Weights of a small GPT-style language model, trained from scratch on English Wikipedia.
Size: width 320, vocabulary 16384, 22.6M parameters.
Architecture: LayerNorm before each block, biases.
Training: a variant of Muon for these matrices, 452M tokens, 3447 steps.
MLP neurons of a small language model. Each row is named by its layer, matrix (down: output weights) and neuron, and shows model dimensions 0-159. Each number is 128 + 24 x the weight over its row's rms, rounded and kept within 0 to 255. Numbers have three digits each.
A block is one neuron, or neurons of one layer that tend to fire together. After each block is what it responds to, as a language model described it from the Wikipedia text at the highest values.

L8.down80:108158154163111107139131160136115125098134144095103103109145132154134125127180145107134126150170133176137126118124100139114121096114114103143139154119077180118167105148140106155106078100151152101172135127137137171122156101115096134136155137124132116095160109114174091100148125166137142127146111120145095171151112101135146132130133093124162108101202141123089157125108165156124131135156162134115146109113130093113085128150166128118155102143123117139148114152119108121169166120086162
L8.down85:142097127084115121132208120097126138174138079117153124165155127127163140129149113138140122151168157133108148120126133102113134119120100177147089121098099170115128098107136152152084128108151116174127084164133181140154126111157104066149136104136120126113144143163127166122144110098096105126166145094124123132108108090148175132136124149114104141145147139109168118123146133136127153118130124143143105118085128141135138126125115139128085088137119126101125119099142122118120119118137135
L8.down168:101163126149094131113094164107159121121158126102099155104119147167160146177133128087146143148119110127129108142113122139114133108146149131112175105152145091081075139111162082136123133116151112138097124101125158173148152114164156162125090119112133090110127138120146147153151145148120146129153141115133129133096125065135107109115083104105180113151123126120151131075138089112129127157131107134138165169146131134129160089122135073089151121117140130115182119089134133134123159143169083
L8.down1203:121128136102122117086169115140129090094120145143117111137122118127085152124092159113124120135140107106105148108100146074114170130107128151132183128114090101137129129186156126141140075084106112132131142105086087166111115107157135146142124100116104127131121134147131105148098081098110160078095184115100138145104154102114101150115157107164139133130099138135097170143115114121105122101175111126090122152135083142123129146119108136115137095102133106075138117132123145148154146176126152
Before a person's name. Separators and lead-in words just before a person's name, in tables, lists, and prose: |, commas, dashes, "and", "critic", country codes like AUS.

L2.down742:119120124099115167131174123102153115110145166110122142080173127115114116098126156113168124102096150162085113090111127108133136131116121111168125128119132119124127131149168157134072126122134111123150122189093118121138112135107158101144101084146155129084165143093082092099085112105158098144186173115087148136111112128108150144120130111149113142138136134163137105128122142089134153155148165142100100146106204139140156137149139134158151104128118111157132102157145163167087108127128125
L2.down970:171115128159117144109105121076114144145094146123092115108162118139060116100186166142102141128121132082109163111078065126094117116128130124116112126181128128148161115150142113146086093141139122170137159111105137101106138140154148158134073103116138141136098131092117086145151132142110143116145166104097119096132123106124118081156125113135139137087143157142173154132137132107103131096139119129086126127151172164126125112113071148161108163117097083130121183101140149132133122146136125
Possessive apostrophe. The apostrophe of a possessive 's after names or nouns, as in Mendelssohn's, Women's, COMELEC's; weakly, hyphens and mid-word pieces of long names.

L6.down146:151121176165129127133158110155144112147125128077134184108115129186116148118119169138101135095157107122109117150134117120092136137142113104127157170085100124151111148128129122114122166122141105152168078159167134108162106123125111158100139145151140083090133128125150154138128139108147145110139106085154128138172130140126153121130148135130143123110109144156141146143064134176147108135126130088121089122150105154176099130091136135135105117134133117158113110124160110160101150138115165
L6.down441:128162122133087103154119127119144155150113128066083142139109080130188118120151127099149132109130180148123154147167143107159158147129149090144114147148146120148112129166095158128152093131122113138124148131122129156098101116112182100123145091145139155129146099126104118141100167103131130166116092165112130104102147093146138137130092154088104141134159126143157133101113116123122135107126137135133125142122145137130173121135161132165086107139141146168128111158118106109144115152099096
L6.down778:097160143119100170122128125106147107124133133120116192092145167128190153171109100109096100101126143090139106121133162127153111158125104107126121104143161136120112143136101108131176095180133157159175099069144153145131112123131159135122089151155149150140129132098130135147143157116140158101146154124112101114127140149105132135133100158139137134132130106122127113119141124097121114181120151097134152119126153081122124147140111127131120122062101147134109137144175112140132102056171103
L6.down785:141100067154122125117113124081138131126103142170154132133133094105128125146164157145096076126164122122141113158180094149134109126134166114105108119117170131118122151123093124138153130117133108131123122101142160157107144127118167137098157137170146105151101082099134115076126132124123137144120062109103151106110114131146154151107138122160167172113151122148091122115123140146105179156131113137093083093177166120111134171154159158143151150087150137108131112143142118177163097125140114
L6.down794:133147104155123127105120128096147104121144135086133161165117149101131115164147152123096095142119114170130105084132157158133100131109145110152149114121126177159146160091094143159157130125114180157128120125110155176134120160096092136163148093083117138125101163143174118133093158128116094147172157139122133091100127126138139125108157132123163174118103113108141116106123138117115125121118118146100141103129135158111090127125148122137126138120164132094167124100143132127107136154127159
L6.down1081:094161163149144143123131169120137107106123118096102146128124113116170143158120114109094130143131115119108136085139161105134132129139151126089127111128163083128109126140102098150132122133129149128151120166124123201153119146182110134142092139133125129112128160130115138152100128075133138126156123139106126114118104098116142130141068118143162132133149140103165114099112115084129106102104112127140163137139170115154164092147124084102134130113130145128178158111062137149098159140170118
L6.down1193:155100103145087086138129137123136087125112171104125138148117106136157113111157130100103097124144114072099159118158145090167066163115146101147132139145135113092121122160119153127141114087152144139140102118122137127157134155129149126115130089142110121129126142141131134127106148152134132127139135123136082171147110163126137118140106107164149117094150111108202151127131142170100087160137108105153137162120128132150121191098121123127067172151125131166134152126096114129139101148120121
L6.down1228:117158138105096124133126144106098133144139125141101135070133133121166108125148142108116147182101178122138146074153133153147141124120118132128138064091129159153140111065123120141100130143131137148106103155130134187120127122127121140112153113131102124108159085152120160146155129126121068164152157105111160123130139136094162110129150150161165133124170123133111100134077119131096114151135125131115132161153114134120126127144117127123142103098158118109140133086105154124130127133125109
Before a surname. Token just before a person's surname: first names (James, Paul, Mark) or commas and pipes in scorer lists and sports tables.

L8.down53:076135156116108114135153117130143119106124105151137129120091109154131140163122170161148109136143156152180145115174078157108098084148120113124150115128122097120144132160114145141146111155132093112131145169098139147151153083132080116121161173124124097136172090139121148110152102112147136091099102137153080115105123170145115146146124168152135095128177165133110152149148131116125122133119134131145126100111114125118107112099129149120132128121168132184094138126114131130133151146130104
L8.down95:106132150141099120149163084149141119112144119116129159190144106096119174103162173123101147142137097156107098106134087153100140147140102094165121164108116081111123136142104144160111127137120125141106141170134113124138106104115146090163145120093132112069101130151099116074128183139132157151108087177122130140145117159118120160143100148108159153140137136156088113114108083124185150122112121157115074122081123083079133128080116200184151115175142132119150165165126123138120139097109123
L8.down557:143151137133092133168140119162145180120148156121128158127139122084136154150109104122139130144092096111150130159116148098111118142170164096118153113108114110154133160165114112142109111147114097106129107136108137184127091136156129160156124151092101129160144133124090086121162129170128119132161135099104183070144165107092136144109113102169169153077178069134125138110133097136100110122151123122103153174130119139098135091112165147108074124093125150153151138149131096112130101123138113
L8.down1154:158166118122129121123150087124150135142107100107112111107138135132115136116126110117124131144163113101094134151119133131115144165142132146101157110167105136109096133101128129143147114092108139155115091127116107113121137151111154129156121136135113149113165124070169101148156157125117111128140136150171159106127107097096121171116147178138123117162110120138063100121143179085166129142148139087111151126102136085091171146082081136157135110084131202113129120082099202125100103115107109
Block- and line-ending punctuation. Punctuation that closes a paragraph, list item or table cell, mostly a final period before a blank line, plus possessive apostrophes and closing parentheses or pipes.

L8.down327:127123151100123141126114104146060154123154102157116141089137114139151110141174117133144152111136160137169097110138113092139085152122114098129105149105099143152148141104119129111147147135120113122128066129167114095135125111146099107180136101146147162087131129163118174122134098110156135110084156080108139195137108122125131084121098134162144160130154149142135159138167122099115144156110161144136127119119139098143125075128135129123167116142127164160121149115152145108136144149093114
L8.down731:174150135158156132121145121079161085135144175140106125147135109096095087107132157116116132093140160097121120141125107142148097113160139127108121095105128138147106138076108099136137125102105088142148121114128127132100108067109144121143146118164114156108141148077149119099141148128114175166131110169100147140134103093122141115160120102086114132131143120124130123114140144158140119127124127126115139145163147148105177140150149152128166114115105123145129127139164116102140101148139098
L8.down843:110176155095127119157129104128138165131088103144104133115139127122150102179105114148119147099097114108126084104101131139094121091118122155119108129130155159159135114157136084103159159111110120130150143126122152134162146106089112135139159155134143105073115105117143111102133131102150148124123177168131173115094156118122128179124113126111143128133140113110151140116122137099126122105121136074134097103117168147133117115114155081088137140138121139174074098131136117129127118124100148
L8.down1120:124126152115118103132162143127114145127151119095144101127109097178152114101141151129107095095134143092106131115091136112133116166087145110127161137152152097142137128126102091127125122089134150115140128109156123167121090094146091147103134131135143100166178156151089136184151155093081153108092124126127146165144123087134126139122130136074138133142126182142139080152160195123097139136125108089128133137131117100109160141145153094109149104108114116137135063079098148120100132106123098
Sentence-ending period. Period plus space ending a prose sentence mid-paragraph, before the next sentence starts, as in "in 1922. After" or "at N.".

L8.down127:126122137126126138131167135153123090141115119183142092073148163098142126105134135127114127129137126168106102166113152178140098113114113210134160132123074119095134117154116126102170097117101106122119134095127109120170141142183134151141096135135131141089092128126169135129113075116101141125131109093123116119127130137140138122144136149122110169181126101121126091081132123135150120125103129135110103169124192154130147148091190138128132127148157143123151146138149135106108114138128122
L8.down227:148108115129159112119159148135098134138132138115135130128152175102136119111154135164097086116163098108137145131097075156103161112119127125122099155145161142150091117107128126103168111141111144135113151122123117100128104069126115087121104122127164132144146134176122132110162114111141104050112145136145134170141120177125101114136127118094081127131164116146140112144102162149152133148174160098135132082127150116125134120117162085140122155138161172123140129113112146153128128093087132
L8.down252:119152136115147134121149110097131108133134147158132118104104160089144139148121115138134124117125199153078105124119126133165111136102092114178116135102146104147125113146149138158132143093154129154134177170109133108100149163112138108111135142121107092107093150138142119151080106082137143145139131143086111132146148096114107124136131139102119159131108163092139082112114129126139106134160103142123155105102143080179122137101160099152152107111191108133111127095136154129143087119149091
L8.down441:158148122130130079160151134154139161128150123166165143135121178143136150103140082104154096174106139169150136152080147110146160127167117135170097145123180089106107108111099140103118087124107147106100127087134123113164087181138110131111104136150161152166147158134122149131153121116104143145133127138109109119122125118146101115137122163166106152164115140114140157105118079172114150159091121116100126105168149091133129091105111115106122103110134112123149111095096153150118167099138120
Name-final word pieces. Final token completing a multi-word proper name of a place, team, venue or person, e.g. Mansfield Town, Bootham Crescent, Hong Kong.

L8.down505:127116117148131148116133150105140078169142108094116125117079144152118100135123137125149168129140115126108079127105126094118160145118146096155119126115147107140178123152122085138137116085146130109169141135115104179135107155076114147142117137137172166096101134117131134092141150163137172090168156127152152144143095128134110162104113167117178140133096157115145132166108057097134125163125138122090169141122114139152120104094126109124116140094129129174104138116135112157136148136119149
L8.down612:122145134152134136101129114159154093135142085126127103142137125125162135163131128121133124108156106086102146086100142141159090138101138170104148113107098118105127125127123125195130072117093112070116124132080105185113105132117133122102150111166138107153129120124121166109121118104124160112114111138127124125114138081093142165130090143149125102112115135097126160120141130173146141082162161163195137157163126098090168106115142112117177120112104110174170138140087117170140147121112100
L8.down812:135133097097134089169100170104159051125128111111133144141141156125115112167106154091080140108137085155123088084138166145113097132123164115135130086138122136102096097128101129147118167169130178129134126152114140185118114165134102138150152130077129134082099124072099132148145134124091129082144108147128149144125094136141130142099114092115119114086120126133145150112151110110125113132129139147108115099156157151124149170123123109120129125176122113131148100130164175122121098129095131
L8.down1084:068132107145128139163136144086147152124142131123062140098102116090127153173149134138127090138161087157139117151118159177094134154166131109108143129143135137081110161110141146105130071134136124147122172122140151142123118094133100113125120149141103107123132104097165123151175127134143181131126110121164136113149132132096078149128090156149140151113146148143162102109130117134182116128117123123136131147128145145148130099120173163135135150127112119157126114170138112078108131155130120
Before a surname. Tokens just before a person's surname: job titles (scholar, critic, Colonel), first names or pieces (Jean-Philippe, Ni-all), and dates or separators in lists.

L2.down565:108100101105115135138164126132134137099142126176125129163165113139144140143114125167130136141133128108115096112130140152132136069131149136137095091129115132147159127106145122183109166161090123130116080145107135152149148119096089123116160094114114143119115113126118165084158165141133093097142105118115147161118134155132155138154097117175130144107164141147178113144157143120163109121128135141141152066128082138133106139102158119125161118103157146098179106096120122149123167146109124
L2.down1219:149146139136145103123152148154139155133110120139166166125115109139131117179136130131172082128157097097106092100139143131109135112125127138170100152120194141113174118118099118125159118146172124141169123160127150142116155109092103137124155114118163120075125161134145147105137137129094100120144141126141131146136078161116119104129097143121097144084156116163140139105115152128117117145099146151157164138120116126139142129149144153153184153132164138170120140132158161137084101167074152
Paragraph breaks after sentences. Line breaks right after a sentence-ending period that closes a paragraph, often before headings like == Cast ==, "The", "In", especially in plot summaries.

L2.down212:136099069099141102147110130130135129146175095117116116148176145151108119107106160165125159119118147126136097166117096133063139136130126120138129125109113132149156148135102122152098140149135165121151167172123157156070130125112163149120142129146108128076135148111118104134120123143145103105095126121160143110132121159139127119149147150162113123104102114113146078161127143153154097107157182058168131112107138141105114130127185156202163139117086117130156127163114110131135117106082145
L2.down922:137145133145160128154141147166101149146115136131100096113138146153131153130103165145113138114114148124159075174158119145119143101140117120183099131121167156139103163137174140132118111092145125118149111149123160141149146127142086163108143134145126121107179148113106118127125089125153122147096142099143123084111102131114150122156116116127144144134108093095081139144148162143121068108137151168131082166121121135149130111138115205147136125145134140167119116127120129122133084138110136
Group and nation names. Final token of names for peoples, countries and organized groups, often a word-final piece, such as Atri-ans, Niger-ien, Zimbab-we, Major League, dynasty.

L6.down135:120129159143172154115161124161149105150186152132124138149138103129117132126107120124148094163118141105111155115105155081114126118153163142123120153122178100107151158127138150158098147117120142132131161154143118128105120126109119156097085166114147104116170126128160131092146149105144086118125124149121147135125116105108132079153152131129141116088145127119129134159112125103083135111095105089147158150119101144151141128093154140144156128170130131175104132135148132127149135080106137
L6.down276:178154113154139080148174114133150128149078166129137102169136130094102130182099150118102118121114153093093131111084152122102094095118110139090101141152144107116131079122129101127117162090135159119120132146101108120084119117094118109129138097148122114107095118081102126127156149134159102136145121102079115080127137096138135131082128167099159095158132146117130087134134107120140114144142124144122139146137103126160117132096132150143143135124135077168107086133121159143132085163140108
L6.down518:110147125163131093120099132100144140102118114135122125138139154101123122163142132157134147118133121123114043117079121108113114116149148130154115147088114119140152137120121144132093148133114128131080124091138119157125134077145148152113131137161112121120142125141116174149084124077094137165121172056119103157137118169145125118159098127096150136146140136172131132101132085098154083141142147142123122109189128134154107142107139133132124123133151078145139088122099151157149116096130160
L6.down764:111164183131125142119114081071166129161085101140103110118095143122116054198179132160120128138143146129147095121112108137143101078132148187156175124144150123127091110127107144113103113139156172126118119141092117118077096083159156120088123117155164147166170125095101166070139072112109114125125116156126104159102127100117103110140127125135108116153132140169111118150173116116117118146152187114117118131113118114133121166142099098128121101094131157130131130121127134110145130111126110
L6.down909:126142071167086153157149116102132179112166161130089146100154104098143136177142150111141117129130172119104129101088114123136100136130160111126139114137113159130176139100122137136149101122120119111113120095104138119142146068118112149090117104135092128100105099119141137134162134146131116090142141133141177136122127136142144141111094102108167173107153094132124128112142122146109114134135131147138131171131103152139145100138168155140154107085076125178149092073143121094103161156111117
L6.down1093:128125114152113149155131126135150152143133144102114145151139138127121132180135106126118082095153144165140132121095105123159132118143121131163124148143113100135144117146134147144176118125180145100141177225091114146090110122139131132086156150161140127098150119112117140131160103121121133120106148089119156103097148119132150108104112127145096149107094125126118108123128144121146126182137148139151148125150133148099075133128184135149138162076169140142122123094146112110104122138126157
L6.down1149:133106088127139140136117136131127087177137129146115135153140138116141120139140138124145153146132129118135119059084145125126158150166108100095120139118140108110142122150141156151138101106119130073088122109146151117112093133154123102136124128149143114100091159134106138129137098136111149130129143159125115117122155130122160138102147113157185121114139118143117135151156174112135136153089115139147158122103131137146137094117135142094127119124194194173137128149153110116135176152130142
L6.down1211:086130147108134103139121144134131199150148131136109111166127093136069169156123140129153137137141202114111123086121126125143111136152132157125106132123118092149124136098119140125140148160172126141174127137146114156055107150132138155157154096121132083130109135144104158113121144127123111120143106108078158109119114182119125140126139133129140062147149084102156161131101143124196091132124146146106186148156126133120127123107171119149134122114112087118136110101172114100128165164110117
Wikipedia paragraph breaks. Line breaks and sentence-ending ". " that close a paragraph, image caption or heading in Wikipedia articles, right before a new sentence or section begins, as after "==History==" or a caption.

L6.down60:117146144158108175115096135151070093116082087154067136095105133093125132138121092100147105134111124123114129096105129107125134093093096155099146120132140135171134160139136139148123139101149111145107079139109145099162146101131068102145137117130154139122138120166141128150154112146116136095113143111110092168118140154164117140162093102110111200161106129117113114134088127125131110127114113142132144095117167161153115145137138106109142124142085176116114151143129114144107091123110115
L6.down226:129128208135129139113116104148145144137106154129153123123114153145096178153158137143098111135154090093124158163131123111081089141095145148104109138095147100088134107129175167140134117120136118160124083110148142153118142132123094140102175126150125138133062073098118110123140138104078117138130092098146103152129131107107118127137134139122192174128099136118106109119138094151086178141145128134132110125135111125139101143136170122113124123152144098107094149136132143127119136146096183
L6.down256:098111125152140156117116119150119162113145118109106059132121162134114117117105127161137164117126149127112113092114135115114149109084114095108140136103148144160077163105100116132129120130131133137116125115134114132134166141132131160080161104103122122128104121112098109140127163106148100082097155100129114115133098167091172156143096119123151131138137114138117120111127138115167148151157136125116179142115122078087164139141136149119131120159129165155126110100153060093126129155096108
L6.down293:123131116140124116107134144094134147115127165133151128152109118088116142158112125093121133142179144106115130135137100101120127135140085086143117133132141142149139152162137119135124073135157120114129122157096181131094143173111156092118102138117110153149113078153126108155145137125140095105160148144155095128100068122134094127124164087102110155135176115125152136107106132128084147144109158114128103115119120146131148103115089158160122172156124132097105130107120121076107136115129126
L6.down361:150137140121104109145123127136121146180065127161165152123139165144132131162093113138128122146104149106140154150139121161135142145140139119087140136149175075082108108113101146128166155155153114161153133105096110147123148130127150138154091100129088131088103137150158123126079147167121138105108156087126122117114071128117156105144138153176124111136151089143100126108099119131155120110146105169095145170101070137125119156152132141129110166109115098139099137095154159138129148162134068
L6.down406:126148142158101111106171157121142139131102158141122132133175132118148135114153109127154120139088097117121124148168105134119144124132121153125140116120098150126115112118125157130144130127115128134168101107091104157091127135148083135145142119134088167121121146129101128109143135088122143155132123151123088137104117121121172117111072088111071133112151117131135130143115107137177129143090099149109140159207161156166143135140146154118149125127085082148131090125154142144123132149178106
L6.down480:120137173170089149127099117150091094124100134155136124122104159125106153164072178129125153143154123116161106141117101105117159109116130156109106135112115127167133132131124125115157069123116135111141114138135160144115132110122110143113117077158144149164137127108095122082113117156162132131153159115132153119139075156117164121112150088103133142167109120151130114137142123127155167124164118140116110126114126156096092125176162144105160114135121147133123107129117100151138146084098127
L6.down1124:160131110135131126125136133103146115126144113138122150123088137158169130139172148140165109120153113137115127119094068111064112139126156116166132140116115110115111110094146118126152142084129152115100139148151102119139089089095117117143116143164168166090126140104126190117099139137092141124128119108089145137084146113154143107119149171142096138090101151143132091115127129088122137128166096092179099134148141105118160181147077115112124116142095135165145119133099123143167137145166126
Name-introducing words. Words that come right before a name or title is stated, such as called, named, title, known as, formerly, and introductory commas or colons.

L6.down49:080123133111162136140158116152115096131150125129102135129142084149129178094147135150136158159111119166128111126135158102147128157102115141112137131117089125100144109110148125116123098138071108112141136167117155121079169153104139132132136131105138177119124156143172154128154133138110133107145123128147134135115195109080154120153139131111149112142083102132141084088126140091145109130144121087144147102106153125137113105084154128107140132117099118090099135134162151131097105117115127
L6.down113:142135124109126125143138152127119108150142103130099114110196116142142106131122165179125114125109134123129103122133157120136140101128151114103113102081085129142145144136182117131118097101101157144102162155114156166161111117145098150123148106135137148110100154153181164130159147167122108169128115128120142135145105081151191139108170140123120136120110143136110121130064114099116153119131187096115106125109151112102132122119132177127135143132154120114107124140180127135065126141088159
L6.down287:135110119117148150134107127130136148120096126095147150077114136149144126141126130142160177162136200138110078136088144130166120097098166143099174138113106121120149139133143124123145123175125153106140079175133139145132099058125124144106104120112108137107102151135129153135154158166116153146150084128112108133127121127111144106139136134122099138109095118140156159107150143118135140142125106122095110129128129121141127152134133206136103133090120132121145118101131128096157147142101138
L6.down398:104153141124147104134117116173123075129136094095103241169130117146109139106113125150143145146098117139157142143133156136143099083140188116081161102125139133140120139118085084120139146126106114118132145146136141153111091119146135127119138144127137107126130123126128150179170122148157105148139116104145138161165105154106138104154117137124123129116118157115140057116112144126123133083126133134129145138102136131137125151130109144096148147122087100089120092118155110125106141132116164
L6.down572:178092152125126144127131059140135107166144115138165154106167125101163116085126147131135134126111142126091118130127118185134157101139138152118119163129106122098135138122148120125142148141085142133150133148087113126109129089142127148124098096111092047125164188148159139113163089145144077141109156138114093140133105118113145135081171116144100156128148120131109123137118095158127133132140128113110069122134108139133123166139148161115115069128145173132156115097150110151141121135128123
L6.down932:167155146160122128135132139158114115128123134123109153134107107075095141124104135079107135091126114072117092084117105098141126143140116158105159156147119146117132075105137118121142108124124127141098121139109178097101149130134117129121140110098182176090107157097144146113122144143094110156137166092143170132151144118125126132128099119098131111150107127133128156121120137111171105136134156153133125104143136133150188091129124130114124159121110142109207140151137129094116107141079136
L6.down1014:131153134134095126132103128149169125118114114140125130137163144104162120153111123143122121073119167123077120138131141117125098121078105163132136110122118110155091087111102146141133146144125119114112118137129204140132135153140134139112136146143111149115133121147123137112171127133152123154145097141094177124129116121116119087111128147104119108115101110108124133116085164093116151105126115146155092114150126108124156150168151190132152109162138104080110138123147121132082123143120098
L6.down1107:132121089103223150115126086131151128135130149170135169140097147125145150144133128111095159124136087101144103157147098152149154094128161115091098139144099118133119117163133139097135128169150142109146109153162106143116142118122122169127125125108124152151077153113123106130140102118125109131110145131169114101152111136135090072094125106179120120153135145108098095130130162155138162132131135111137132160126150122134128130136113104091159090128105129118152166178196119093162101108124074
End of proper names. Final word or word piece that completes a multi-token proper name, such as Open, Crescent, Mall, Palace or a surname ending, often just before was, is or an opening bracket.

L6.down17:117100130160105165164163128148084079143123147171108084146156094120131139120130124145118126097170124098098153160150126121123069132133118139126103120130101107135104142116140150125123097174135152143182113139123136121150159099143177121123116131122144107081122112146110130136098124146089121107089087103143113136132135147128154121137129093126133160084133127074125129110120125106149094159132106143160156154132173135163126104168157155109115104128131133182139102115100124107143065138126119
L6.down143:122125136133175101148159135125137127124097114148096130087127083109149140110142147134136113115097194103151131124150156147110118096109136135088153108152132105078154127152129146088053132102117145121105127105104151143117141153108135098132136120167118120108113163126132085135139168149102126129091148141173148112127132101124120142138100113143121102105131095093124146112083130148130097126141134139131126142126146117148143103103100094137127164111125125080142128086117082146104151088111147
L6.down415:119158152123137178118114171114120128093140126121129147124125115119092064136135139127144146127141164114142137131118169111115153111128142107112138134166151143109127159103159132171162082093124098119123121133158150102123152125113177104130104143112132115129128092153089115121109131153145126164139101100139162125139129107134167124133146133107142133106128114122113145111100155103101145140123179117144112095097170115135143110090114122163149106136133156128145103131123057137123080116170146
L6.down519:096103125158138143118115123115120154115094140120100166123087140112121138110169106096076134136152166127128144149156093123112131126132142164120098099120134145141107155118113161094111141135127157156100159120138143127145105127121118113129132122164124178108180150134158153110119130165154105156111089113165153146132135127155113138092111164145136092173137142145115125129138093128181115153114138138096119108151103132118143124147143120084125124138135074136169125157129111160147162096126101
L6.down668:134140163104132135149113115123136041128119123132167147126152138163148149118138119123103085155141105118103133142133146125141141154138153140126112135144150106085088168085177111140111135086132120126109135100159099102156084070076087105113118105156063134131183129147159135125083118114136126105088118117103102108108112113145144135108158115153108147110112161158138151171139153125047136149097134131110171116121112108128146142146119110137112096141121134123139112169118135137150110113191123
L6.down825:146095132153143161096136163128138142116130128118135162168141136158142160106150104100077135125124125116112085196113155135125114105135183107092179126114131136101160102127141126129125138140148134099114108136107122099125126141128135134138090140182133118153124125102127152129156117112085111116160113113128104113079114135146152125138134151096106137136138122145151100151168160136154098137103176117133176091170125140104166102114136143112088119117076129107116126119110165135103046105153174
L6.down1116:171153150119127098128140131135105134178128116132097137128131092134128140113113161093140114130155154099105124124113067119081140104140186138115122139153128154132121092085118133121145076106130183119104126100182111149135113153120154114187112092119132147139127180150141138132104100183144084116073115130104126154127102129128121121153100135124113095091132135142115110166149146177134112088108103155148155167110157114131132138143166136144123104149148092138114104150153128167106124126164121
L6.down1214:120130134149141136093112142112112120136136088134131107141123124148062148130084120082140108092128189089144137087131114157113110121159132141180091110121160121137151159135118135146105107145120138114080079177066105119104101119092118131083093125170091126136125144113129141112134101122056099118156119160164116109108133090108154110096108166110105169129106120161118176150127134112141154129110128128166137132152170108089124113140153133154116161133131142109117113128119112161166133139111131
Possessive apostrophe. Fires on the apostrophe right after a noun or name, mostly the possessive 's, as in team's, Finland's, album's, plus contractions like it's, I'm.

L2.down539:108129139155131126124092080125114156154104166121129120137151123113106098148134084157156157148111095142068155143139104151100094114104145145135154159098128135136146136154153147110141108108189163120110143081157117148141156135126151123147150098112139143140124078101123145156143080100128137138129119141096096113151111165144118097097103137096162112135174082167127161086112122159152110146119115098127154119134138137157132129160112099092104151130138130100105156144138176133104144072131132
L2.down694:093117143159169139133128144073092141106113117164158125143110121114135116105148153166126148091126149117086156130144083147153132123096149104126146177118106107135129149092106144146151145123075136150149084102083122092115111132106126103094185131118131160123136127108093173107095081128110132151114105136093121113162109069140148096109108107084156084115125085115128118121124146128125136131137098139139106111127144201135128111131129127162158134145117134121146136129133114085162121136116105
Naming/predicate linking words. Function words that introduce a name, role or description still to come, especially as, called and was, as in known as, later called, or what was.